Weights of a small GPT-style language model, trained from scratch on English Wikipedia.
Architecture: RMSNorm before each block, rotary positions, untied embeddings.
MLP neurons of a small language model. Each row is named by its layer, matrix (gate and up: input weights) and neuron, and shows model dimensions 64-191. Each number is 500 + 40 x the weight over its row's rms, rounded and kept within 0 to 999. Numbers have three digits each. A neuron's up and down rows have the sign that makes its largest values positive.
A block is one neuron, or neurons of one layer that tend to fire together. Before each block is what it responds to, as a language model described it from the Wikipedia text at the highest values.

Description: Transitive verb completions
L5.gate189:493469512502458540485468449528438448507465497507512508434519527528525471474519435469538505462541419512471525460502457433511486460523488601507517535538462529492498592529483478453538484401470501560456496514556502491591507519575541541490506504565442477494484492539489577466512483524545510526470491509489544539488479478473540427495544600469497573488523471367515536482515454541468570523600
L5.up189:555441482490458514530485537492444531469601534559582513456582447465497525503427506486527528475503525465527534505517571539554511556558547521476453450480504462415547476466538536494419587466478453396472522481499559500541503460499501445492604459491402500500517514572513528455517495544536501504500526538511503489501552483562541516505424558465508516512499516503510472501442516499450536478552

Description: Comma after noun phrases
L4.gate34:552555508542469540456446558523496466529492508485521516506514485471558507483517405436470535447441505461535498530501486511520516458503495536511516510517468428508458434539533446539488515474490530481463505454521524532489551480449504471528493516487496461424475584511417516453448550514543492529432466493530423535424456480539531569528565467519497552471600479515417502428512533476477570480479
L4.up34:464491503474466539490498509486418535536583528564453443515472464507435527533490488502461516508466537495398514525491535528609515510499540484494556512446545458471507443483518461488502452558485466492460574500520508378463424411503522443490535472493478499464480457549523527468512602487569546467532437547474434538500527550507491404486488461486494476513526481508479507461547558498514547530541
L4.gate79:495490562503434425456493523465566457436490453510498510530506480520445464527514454529486409498510502501478538489504478467515507535493533535403500517469491481437452486519540498568480508471525513471471515478524526555620501483521496507471583575491488569521491513530505468484510554523532489591546556490539519571524523478553453469464445428507498498482490442465543496469567478572478537437471
L4.up79:569515502527527412516500487460438523494476465461425454504450490463497553463463454545468477489479502456451476461508539546517530571502541571487465557412428536457511500521534474528578513469546466500468525476516521556505530516492459488509466522419475477575456426447480497437481554567574470473535524497475513522466476487506528512470439432512521499529499440442457445437470486479490532449501
L4.gate190:559503556547430502480495496539494520525562494497430480574464522471487507489542514509492544557474453439484502475464463472508591477471494548535444514502524500444462488475578530565579518561458493518528552478526500487529515416568543471511481494600476528495499510478452464448482482472429445510515525477580506543452559512438537518451555485523555533566504471475486552433428504536457513451558
L4.up190:440516569602439485465451495535443488495538438492450434496512508520482498507528501505511505536504413478444481584476429471498536472435497492585459513460513474498448466460524511501552540521491542514478534501435489489479512426522475491440529504563403511505487497460437511529574483471475402539507501561481443527457491519501484481539484419508502439522566498496444507466519458507441523547518
L4.gate196:464520536513469453460467551501444475483544550541510532457467510451586474510473437485494508518468448466490477479458435516577473476484421483474491459516472502490525414472509440516417584489504556508512548488494475472557561508529494591572594526491520496467518507489402533487477450472438451544454475472571498449483515497566529556453562498534466449499590486451489465515468541471423508549580
L4.up196:517480510480529519429522464579455510434510484521449479523531527471490560536476482491566489475520457441491422500496462502551516496460433513474500498464519557454528544411474505438481504561498487552448536480449453502476481459499537513538524466524548547485454502568480508443489475486541454553532496494547465506557483553555480502531602565596535460593508490404530505531435489511490503486554
L4.gate203:496507497512448491516497518514488515503531543510495488498469437497459468499563567487510494447479498443480466537440525492529572433560476424563547475587454530500538525520559498544473510503470552549390522463513501473483490486432484620496469507554458549470423480499462553477525525510478463513463423470476490489546466510612483494538553508525500464486505509449572597498571514469492534513588
L4.up203:445533509552522493500531552468549522531493490486475477532514439517424578541598454434552496438425439481506436546472464541516489390522482482543511532583503597470477471438554548526546456486484479448425487534500535460484493496462459510493580490535476524469461441523497511507535536544474508527502472438491526442508511483524525480562563488471535495496525518476552556493551503532531516478512
L4.gate289:426465553523529494511522563449482496533528459447560475551525470469502539513513528430451452511498450535434527498506537523486512472478497537542411516467492554490560525574508439444572432522542455493440485484493540575506529517535491416469369492526470535567510470511495511506533536495476516490479494499550499570479479540505567471508486489506495499447505391541483488524494521552456555533536
L4.up289:468509530433465470513560528464492479460505449527523432514534545490533544514525461533502480487506514547535400475556543578493502545517480488481524534497476481469484468477548451585481438563466502520475537509568476481503556482508510532447556513585452437513452506551496494455475547526513493435530456545460450546466524497428445531539504505444557532442482480540482424578512451452494496566548
L4.gate303:495499533494535472557539507518513445508516460541527564505468499483522538522498521524420572468489507514527434533478483499500514441511423546524489531451474473435556530495492451456508471512495553537432536531439508464417434454563444556446528432447484466496548407521498532524476513561520497470459406529511468491512560448555532494464532524463626491510511508482486496527438524505483530541563
L4.up303:529591531548510484570508522483539495474524449552558504547425509480508502501582483546520413445495469471520467483529471435491493506452450399512493490538424456475594542508523546574552490519476449476392476501463538509485521502513470538500469478464492492461426535486548455510442524532520379463538493538428482472517505476499523478508539545521579530546546475462585445527526530508465533487484
L4.gate320:504445424553556518461519532591494547485558501489532560517466499464498504552439501528458526502495465474504457505418522490555498536518530525467497522528524482485470530494498566465461515470501533439511454413576448508467493528517495492487511563535538548479445460451496466421504598561509549516474519473555509555458518476499525511514439461528471431528457482473494471616517492597475592482510
L4.up320:527516505461471494477554518522516573472509492515460455516494542504470541562545522510487566513482515531561543566525534421519524543636466515513460510499472461491473500540451498494452516482495486513490479515465531473504522457472495468504472480495506464525543489503454509514449537585564549533483421503544434492483556448487471484566481467539515494491544488520537579511591506519470489575487

Description: Main verbs after subjects
L2.gate141:504466518501435473473456507526512563512449496466454517484513387521550571496491502477483557471463532456514532428432475536531486476505486452525503478510551501487545442446482475556516466478560499449574482484575504519430549451551490472457504396448515503525584542539479527498504544506499490435485485513557421558485558496474591506555485478479536512519458511478465562536546521534453421474511
L2.up141:446498466544472452536478485474530450541516452455483510524455490467537539523537454546468396520553444505563476514431502524502492460541515542504543559488506446592490501499501481509490516444515498457415580540525497525447502500485513501443450519553545513498485511502541470475554566504492427451423563555552467511483522537531490477509493538484481517462471497533466548519532453499447512531590
L2.gate162:470521480521490544491561492520513490490525521509525587504482495465479494485532439451462557488546499490463453468495519483499508473544473451405556468543551476541515528517538491464497489499447537521482580553498567462513484518485421502511510486508503486496518488441527438499543506462543562558478413469521460502450480447500501464446513472423543480492507543499454413505440526615442469534450
L2.up162:476522487485520466431512516485578512500553556455475576585501526487468520530598428483442496515516483439500521487499541503479535612527505468489602532461403476467479500597488513474477501538474466498516597522475573503471522513578485493423470529499455482520523503518449519495566548435490562577498470523526446489535506447489529462466534518487520496533566530454500441554478498535466494494537
L2.gate202:513475458482540474531483465510547499500518506519433513583470483598545522454456463411471435505522487539477606465452516444515520474554486525547507455456501566535508491544462502464508503519472513471540549487498517514532387530503554455530494527516455522530475540581508491516445504583516466502544449520497516540538505522494492556470514430587485529481448495484417595493518550552557443477484
L2.up202:535495510525398320538477490498491461494510509493478576582557554558510505490518436474509493494487480460478512551487472479468402482495536479555515437440515509476531518576471486475538492547463553559503456507549476497525456488533479458494490480545522498479531495483465539440473538573511418572522450482531509476504492419536544543524529501477538496474498478503570484492502492568518550521500
L2.gate208:535549423506442455553474453488444539533474472496508548479519517556491474477462468449447508502484510493497550504506573537480467523462535452463583486456536529472516494493567448548423442479525519510444498489549530579436456458485485533563453469538460501475555455519450531487492530524514536544598513537504460499512562522494457509413587458469559532443527537523505536473556430471485432551451
L2.up208:552494468538489417495490496567490532482583436528565583507462505547424519465450524483513467509456491517483534489430466490461491499503532521490480447544470501479429492589456502457480558481565448506540547503544515513494508447499471526500460525438504591483572509518500537583482489454477517507494448557488493526467495447540522535513498438569552493569525479505383487538527482454568394524488
L2.gate229:446481507483513446541483486551519486524464464532505489508538438520494492550526463448465467504453511427506450511529510488455524451541541413486443485524479482433518495527465473505546488496507516445463498505556494517444460560503537505490445445470500553464484523493464423439487480489527503524466536496483474461439449473480452515479452435453462493487425459502483527423512498446546470462429
L2.up229:489435508394419550524469450547454539482413437509470507483491411473498506524481519504512553474519505545484490530530485533525460509529492425534461471469532505422489473498538444466498514503455472495525469522460442515472455469495437448486483452449504506495491545457536464588460492459538560456518531527507494393524488518479475509499484495484498523474481474539429501503504472468492497537473
L2.gate286:569525456538596441490491516458476444463457451512461490457592494510491527496489515435464511507495462456448493509474468455520501518528479457552512449518505475495548503455477555484523530494446514492465545505466470486470493571487464437493513442536447569507520556484433471508529436545495525506540504427532519522444431517482470461548484551523486492533535542463476514497566511493513564458512
L2.up286:502503452474445501542484480532548536495462474521456508516544592498520406532546445510536429565542478422527506484485450574480549512468445561517483463452443511446499463500545527490535540424541463518480505534505495484524492472566466476525508556531517554468588408470502544473488497469567514513487468531500453474471433509505441484464506436545514426600483525513490457550487486498483473524555
L2.gate401:525519530467528520574486450463488442425444462534526484467529499566473493573546490480490451480475452491513503458547463500498564482557475535538415493511431507531536533462496458581479426499486469492477466544547494460450557511480534499475511465488538492541515495530552521505471451542473508496497517489518505442496573517492448529471483561518539507528431535476506484520585454485517472518472
L2.up401:539542501533458578573428501500504467494539485538511545481500478513550489465477496579477534474501496552461489497503525504532469455392509515447553510465478496480394450560553527538528577567512478498501500567521457467508423550434468456585447440503500582462516443554586534486545520528562481548574505512529422500523450531498501484563434475491480533533470435484511458482461515470527492506549
L2.gate450:486538516522549495547495477484475515506504551516435499464490529506444507489475493443493482605527560506525522466584452450516477442544472436514437428523439492508543414536527499474455488483512492454591496447547492533456397506486522480479553522484443521515478510490513508437523496486511485487519492549519560482502568568479456461458477530488465480443462453403441422448516453511490478576497
L2.up450:506503460534557533542531565529488560524472573515514530513501537485431487512476509427510455603508553481513556500519527450478465518508509510514413518541484443557545419556508519493433498435567460517509505508525510471443436539467552499558605508495500468477516479474560526457489448411561501519492469503520565488514542545550498506427501512509517447552440466515491484473479436417505535556536

Description: Section-break boundaries
L5.gate244:436571495452499442471527445477471469465459456470492587452559506494485489478537462458537436500520512527523494455474546481504478508505508470546540517528441529430415449545501489487492418453582498481458480526559504499549568534546511493528488505514524488446466503449491500587456501487447530548457514596502476502499469490469531541485521450566546467518583495535435453512489597486436536492551
L5.up244:540437467527479503551557560569533437502471487515546610511603570513558479514547507493536493458460550509505496505605565545493499512392412477443568532505498531427542487526467499575459515486527455477514456504520524538566507513501474480513513524619517599525511551468576584492494491542469503556486555506552444502524504410420512488509498503576504494543498440480476504471523476525530473494478

Description: Mid-word subword fragments
L2.gate0:568451548432525536461477447483488439597530543465612529513467436510479455493511537464543549475485489511525517524499423533471541471475522561485504458549445520498495497451574456521539492444529476504446496531460530509414536537482541452516516424504452532530494512448542506458490515457514422482505506583536427516517461475500434456483503505441418483535455509507503550536391519499462500547490
L2.up0:520551468579513526523514487398454497546482525460454519511530542524376464463570539462512532530459469536512540481518557460439553471447501490468511550612565479511544488467510558534560517521499513511445508463520545517486471483574497570531480546527544474532532540456494451558503441569508520515570491504562519502475518566514523528553514521522451565474537506469484459499439538565465563511531
L2.gate181:514503511520539465480501446512467417510485523569530501554417480483467540460487486521536545448437606578513541536481511493524430423460511466541563508533554526496443581521550563463529519447527552477417463516463478486432451521491435501556483536487491495534474546520458525492513503524478442446508499468499525538449475574465529519427530530520476470484485577529520542511477514490520494458524
L2.up181:544512487464512487557445505551506553460508449520512481499481484572444521478538504487505401553481561520506519477466454501515483561516556472414528388496446508457573460514525502585590461551499457502505518536529523524563493472537444495523454482475482499413526549547517597620495477468519548480570475498494478497465561513471516488441483487509478491529460563485472456495491467464545493474504
L2.gate207:553456463446503545522519496464515436449426454550504510549524388510514568574596480470512459454413512483414514501495477492496472531516492447500511535523556493455539450514534535524516587434451466491426582497524502561502507495473484560536488532469440482478450481546506482485557433476493476465528450537514529461524532573443529485484525475490501511460520526431510493503563578502510473496487
L2.up207:541467398576535512524535515508559509470501482476469501444414516494425477529537438449513494538462489509490510489445549522502444526539495468511507518474562524452537517539475440513518544479522507503528461507506558555505452486507475507540505543527492489501528516453473543598439492501492550496474417509525500555471487497490519466520558516612387475414476493494502501519501445530464600457431
L2.gate260:472543470462481583491483498472500431496413498540511500452540438479523500427470555489556494543507446499471442570560417513559542511537515561427512414464493422452562560455489422508535518480487495463476546485416475536571523454438442435484489476510478441531468503482472496485456461488525430501546542474490480481514495487500463516433505524456500521452468488478506529469481500535530486527545
L2.up260:501507443461506543484419462440570551512458471513495499503522439524453519491453553508648530592525511529522431469437483527478507456473493488457492439543542501498564480469523460550526491529546509506566541512406534514548516530502476495523544518453552487478499520430467451513563487484506517459495560468479521503489468545451502605492445492524506496502534454529575538480530509392493555569581
L2.gate315:575470528490532433511479534520500436406553467547495501510498471518544512469524450471504478404555516471425482469499462516530440479520491451560498491523489498519492510545450467602511550533471547585553484530473415468458462488532497502489530534573507439491426460487467493478537560515434451508523468485595486490469494492528496448526488489497487477518487506479424487507441451484432656503514
L2.up315:526482481588516539531546467475535463448497519500522404452441404467535484466453502509492438493524512545517503470550526481505430473473481477487452472505496463513512527513482455492540505576528479480571558576465510439503491516542495493431488493517520475494485518537508482539516556567524415493537495401451493450515431401463502525531487512495499476559433511420454547483476430489415497515437
L2.gate320:465450530457509515461512515435518539500566545512501485493436518475465515532544526474502502468531490523536582448534495481527471554501448502576486519475499412519492447453490455519589479493444494474487601490494540494529491460558506453464490506479508530547515570484568541543580565517537542492486488487537523486551476625516583532524531486493520449498488507511482464458543517535564540522558
L2.up320:495507465455448471541505526519446487492479507534511544538422495443494460466508497519446515519525446530529559536439466468501543521504443469564499490508593453492430517433483552558533466519551529490442525577539462500569494423517517428484501469495467511537545594473514485538483484531508551471485436425558548558494433612494572549409509496509533503513520589475427477422529480526576518484536
L2.gate365:495518502516553563488483491511543457488498488501532463488534518485528537509520507541531490511544526475503453549494457502559539527580460425513561473450524475523476506483513518570529472487477545484505546534465545458447558528522400445503524476505547546430459475493532464453518547446508510483452512465512551558538473486477430538518528465455510504484553491535527496524511524383453482523477
L2.up365:437485463529561454490487504412496465551545494484537493512530425513503508536492495507523487507534451454511505473505531501509525481563495484394484517537518514504470452487566547482532478541547467518612483436488515520508514491489506460428524562491526543494499447471490529491541494532511387509562474541549479490448528518499487469496510442551430471519527516530550510531488457479524507548474
L2.gate502:479486422451497499509509486575558542507503422477495483471540487467470551495483407483519495531559506539417454534497484457526470505491484544506530444483454483444578476482514537531505445464484508489444502438491569447515406450486467431506545540498459495518518443463475503581480438550510410452403513464481530458546449514490483514569535485458529473513447555490542567573476448449576538470480
L2.up502:506454474519490535537515495535491507486430506537551424519509541562496575463526503462483450481524478566530551502514509534566529488526524538558467464530480450472507467548545517582521510519527512468432508541448435478496454488487443460553520560504488542514482463477485537607531471458483540482507585448459415447486484567451507429587498503434522480509449532462473523544591531527451494498524

Description: Main verbs after subjects
L4.gate171:483386531432498534505527474510545463489475533485563506524580533465492513542505481416466482512561490506538502469505509570557496529436459498518474497472521501527521510452534455542522482473565545545430547479554524579487532453535442465523520580563496468493490539443548524477543461482604497448485455585507509497501481504457486489496473514423457538595481488453408484496533500529471465578515
L4.up171:493447498483494431531502449475475508432369551449477480439481494416490533533465402484491446454541535502493552478524485501513468561442496492485559524613514496447541520468482514549510539496511461497455563495537498555484504486488488562434551490548476473474538533486538490507530519546447480538534502589525463501508524458490502524497458535532498492464493474424453443496470439501463426561482
L4.gate230:507484543468515477521469458559542471473490449479508467513456533439479474488518511507505487501449451470460527440482451546479471480489515490448541511576503486502462462477534503475508547520528469529532467458507481531415527469555528593447514580558409505456514533399553522400494518469504532547537517600498532455490527484489477551474517550535536589572494510518523502531526454478504456488523
L4.up230:454451506496519465505536555488528504492503499527483478563590510476473515542514490486485506494478507556537496453504520505478501448555467508499494511431447532551620485529530590560546499513501539503454523535496485459460482481492552484447432462495555524428550395508514456406525501572486482446515472459504495532527576498454543556541456515514414575529559513524514523532432542591460469460542
L4.gate286:490474480443469489505496501497444486474495472473499502513528512529509555518564494448457515466468482432493564515554564549487502443526525498528489556505420487484478439530575557592557537538523509447544473435580530496489472505470476484485484540485549512434506469561474543427520461495511446520426451635460521518512579549490492545438514554515529498504524485453530459510529569511429548517471
L4.up286:468517484455524556459527557472470446448419546544550466501564530529515454469522473510491517492457530488431539472501545501475540483537531491483451465490490509489394365490534499484513531544612512484503452567551523470497541465449499463443519467478466538556456491482511453477499464494520502468502449569485504467477463528515493491505521502487521536465472438447483538503495491428514550533501
L4.gate384:535489510423488523489608493463447445494570490498572519483537531508563476517547519481486511520470444482456391510501475511532502460518479492471460526533496497581504439527562475536498396564568526491498518477525515535553502518489505513519516523518572481523482483494454490440503458435506471523486553510528447485509539529471451532498494585455529483455522519470497564561471549568498534561574
L4.up384:565519494394475480530461496513539472525481538577499541583476414514494537507403503504455475526530473466576498436500488484503576499556557491488509564447518449588534495560485540516517466548457531502499474507528508533498479438495543546582468511494513484487531503542544478512539609509533545489523539522468461470477523511461446517489499514473607512534432522503545514449518516567512578512547
L4.gate391:475477471435520440579467541552489501501500472535506469613498505506502530484549457489528576592528445513493539410531542538423410459479545482569506489506466435587501507507486445428530496520551500522496497471492501475455454448508593494495537531505532500591506484398494497516454508574532535449479497523443531476500499529521447466433531481453504517518516421515486457492498499489521563438483
L4.up391:533499494559535440572443500553483547522474549517490461517508511539464439562494522538420510542562454510530566458462492455488422496537470504530565473416497476622556503496494495414497454512478462545569521552476478514508490541544506457429532486500389479554447475521488515443456498457481514432541502488484552551457498561526553543497480543468507466529517427468456462463514432530536476472511
L4.gate445:511554515554496403522554567435524526514532468481512548436562498454474464515488526540524557553411449499475502508503456577496502453485474515550568490483492486575491503532502459504424526478511534478628506514492566517506431476484411445566537544517483531571514557441487612461497470472455451460564471537434484490488524480467500554526495537467464468473496456511576548494467498446479518466490
L4.up445:491558478492490502515535536529522431553466519432415509548465475488521503453549482447447515477563503533499473544564554410513484479476430515563524477462496519520532532484503507511481472544563484527542466528532460545585513443551452445523476520531549526465447468583531491428541510517503464463383543579482506476494500511501601494538494523445508500474498480511492528486482516447468466513528
L4.gate481:503520527496427463461509455465512484488472494513550557507488562507542452543538524451511518543469457508491528461484502527576511523571497528523512484497510532486513486562520558518518574428442425558499529595474457526488512504547526538494572437476485480468542530599488550506481479516546542451477455569545481547475537506559497579499484463507517525530446434527454555502455529552529499510541
L4.up481:509478541502520500533514466495540431403534504445576528482534502472491435479491516474507492517473459513485520469427550535513503580436429470577507556533537510513485447535466546471485465543561515547496453441518535497472434502500519457431440501468480423475590494600533454531489506520473493472515511592537554530512483535487406514496443548486564470529479543536533477547490482493416467466553
L4.gate491:555526411427430471531484590452468490507441548551475525515444571501488501489492563499493461510579478583432474497462535518519565521528494497566442568499456458532593505539510496465522530458580472490530528463501485497502506512554488459518544461536492548482559496530536458459553485503447555492540479560485471444521533492485498448468497542515564509438515478530467569514580503518494419514528
L4.up491:489558469490543433560499466498546530474428473444523496497526501576477525539556497509487478544584494437528499467522480496437463516571506513468460424527504485519502535504539555504500477503570537481471508539489530521492450468444383513475459541491563517506467558410577490558557474534515505468461598556489503443526526486477505424547481542537544526511474522466491497504462491535480530539518

Description: Closing quotation marks
L2.gate13:477537437509534519479461563520493436446596514504444529566504457490424461415521549462488461508545483476490422395495507529510545580521505523504455515455530471515539468489500504529556482526488465452519520470484546485500514493500545494620531478490513631483493483491492516489534547446460524484503482531529554453408443502481529482464573496493472499519483510473516543400538563487512504513491
L2.up13:449466467513435506474427562507538428467547496520500467492488462530444522438524546534431437509453484519459477510495483448514510564519469470457484490534497502490424506463536452487516521495522441566484485526478485482517486510478525574510578483537474576505473486591521521491545458501489527482471497469538447503410497561534547503506541466513573452528569550495471535357532554450567487511575
L2.gate74:529532563534549513553470458462471465520506411517487570533485482487508504441532454543519498471490477544441517454449483522520590550504481555503468538432433429482472484484460475517562508500494458507446477467581547542526462482460524510495479458439498546505490470577567486504504585498525472479437513446479560503511472543407420492441452538458486536507496450454595466469504489557530508501510
L2.up74:547486533408510444408543416568494535505529510512496533468433507467528471464550504488575487469527520539541478460442553593521556497488460462490486493444505521612444501555452511458506516510434440538517505498461505481518581408541540554476483458488496485480492513458424496445486484546548531500513466497567494554504516497419584501542503496511498565477472505486567470542479525518516436467492
L2.gate154:475521556478498507521495476583516486556562424485483480578462448455491569521554520461506515522425502426497473478507428524498525554511554448539482456464613556490466530484518481489473518494487482468472513504525450570490545504524508599549527504570538531518458496426432503504503482479560516487453562548494485507385497558453514515537504506575565554519459469471512522468576506532398529524556
L2.up154:485520503480472515444517507504556545444534507555549475560482455508527545526493503525420504483443527438496536569527512539549533528558530520510506447554512542469463535530486430535500512464469519592532495451482563510469492442455452446533522532580475515526415404501430547497566507599495500557479504526449405522495516466555513471460525436550521504523574496537541480523551459524507540471494
L2.gate285:465513545531553478507552518491492495494495514563522460479565485590466494444466491515504485518485506499520517511467507501490562437425538548531454452483497487513414535485482483555574510532547466582551494496466492494560531434481474450499530462512495441525457480479491515407498538509556541502509500523521427559448465531544504532478491506456569536510516452528512521435494488493461482467589
L2.up285:619507492593501462436546538560510442547506529492498497495525501449440438485457502511544507434486466450454549512545468526503593522479464568552535455502500408487525536519551510494563466585564461537535486484453550502495476527469505492512472487480497538486459424454454486478474510510497539524443483557491525500479495448436462497468515595500467550520463443555435508497546526515515448495485
L2.gate308:524528526526536439548514541491560481489608547521457539443517508493447471488463497481549569501541543413487405517515498546537527539537555558517432496501497480478475528494509465456451467560473476495488582481480507452512498464467494509457514452502548481438505546553453420485478509438448540407508445539497494490581438490424554542527487541471513434463566453430564568521550561437447485502506
L2.up308:458440532470552487533539552568524442467545563533536503533531510464497496545472464490553567496551490467432418478504519490500531493487504526485504491477557532507515476466512501477496482550476539506533511516544548551461491516445579453465531464528567495459512473527515514488520454499445497443527448455527460493529525543457557528483509569494516446452538475444590558464568479409473512504459
L2.gate335:577513469475530494466531518509523525595481467513509546511511475523505565541495490550599493465439530472501526491491473519493536538520508451504440445570515522503514476525417499507484470430494536463511507440565507554558523518507480489453483525579529535493428558513473527488486568475507477498396522467534437496456432548480476486501459422478436531502499552526506494526496500481530491436468
L2.up335:466567489450463440542486528581479575541503496498515444474434512486450472480435497482515474549537505523503509474512471486500522541465513530422516441549507486553483426509577498550509557433489566478542535454552519473474531541532547488472452517498445485512432513511463478523545497468428509518500488504493396560471490457478475551486529518516529481474499446386541531514464563485534464495489
L2.gate356:576462475491563477516488564496566508451475536450456469505538553570519535528480467522436533499561452509489522491464458437431542534440484463481451443499567463542548546509504496546519550502606525504523439571499482409463520417467462423516429505508531489467523485497465507525574482557565517516545482438461506558485486441563512514521558527504491494523436511438503526540528544489535519463494
L2.up356:474438503487497504509477538531509500491475508512413489481544446573400536557493510534500487430452506499475436513579437573494539482470451498508472447492438470515516524428548445512537592457518515484444466457583511477473498459471461393529499455497557484483522524577465532494565510438522537460479525457492462527532550478568498485566538454510508530530508514459519428535481547531462547479506
L2.gate370:467525535531445517502434500482485424485543556499483555607543467542471466469514447496581451512530539487439484508529527421500552511478533573540557508471429454458519494515547435549544479453573483499514482510518485540425459459524470428567550534459550493532484503589524531507474521409473516517572456554450458523472482458475504550431502463481494485458470472485481497500544482485534515445418
L2.up370:500540437488500517484556499487473495456492429546443491458520449558450526479482428548541484550539466496517513512560484495504503542476549537506466478496465490574467441478460426468481544440489553523533443513562559486501577468461506503488506526502557443514477516477478490524517561493489499568514548567505517480493544605518562481514498446466468458465520472527583556463569517472514565503472

Description: Biography narrative predicates
L5.gate435:471524498468437459541459447505502515555401560458526441537437558509521516466517477464510537473516416530482484436532495483542477524584501498509542493524469461530535495554492548443515424486512499462491490504459491475470467486454520529526490496432478510516400503486535556476483601514489468535438529481464547472479502474491461518493478511608540551539473502505476545450503489427543486432544
L5.up435:501516503482496476512465457463456554471505534498426537467625473505462511513500430506538452586496496493524487434568516440526454469513460491555497525413524593503483495450489510453441471472492445581483510522538477604480506454463470486537523455507474482481530536543507568526501425459462467454521427548522504470550484543525526499467466487508462465572445531498519524600469517437482514431503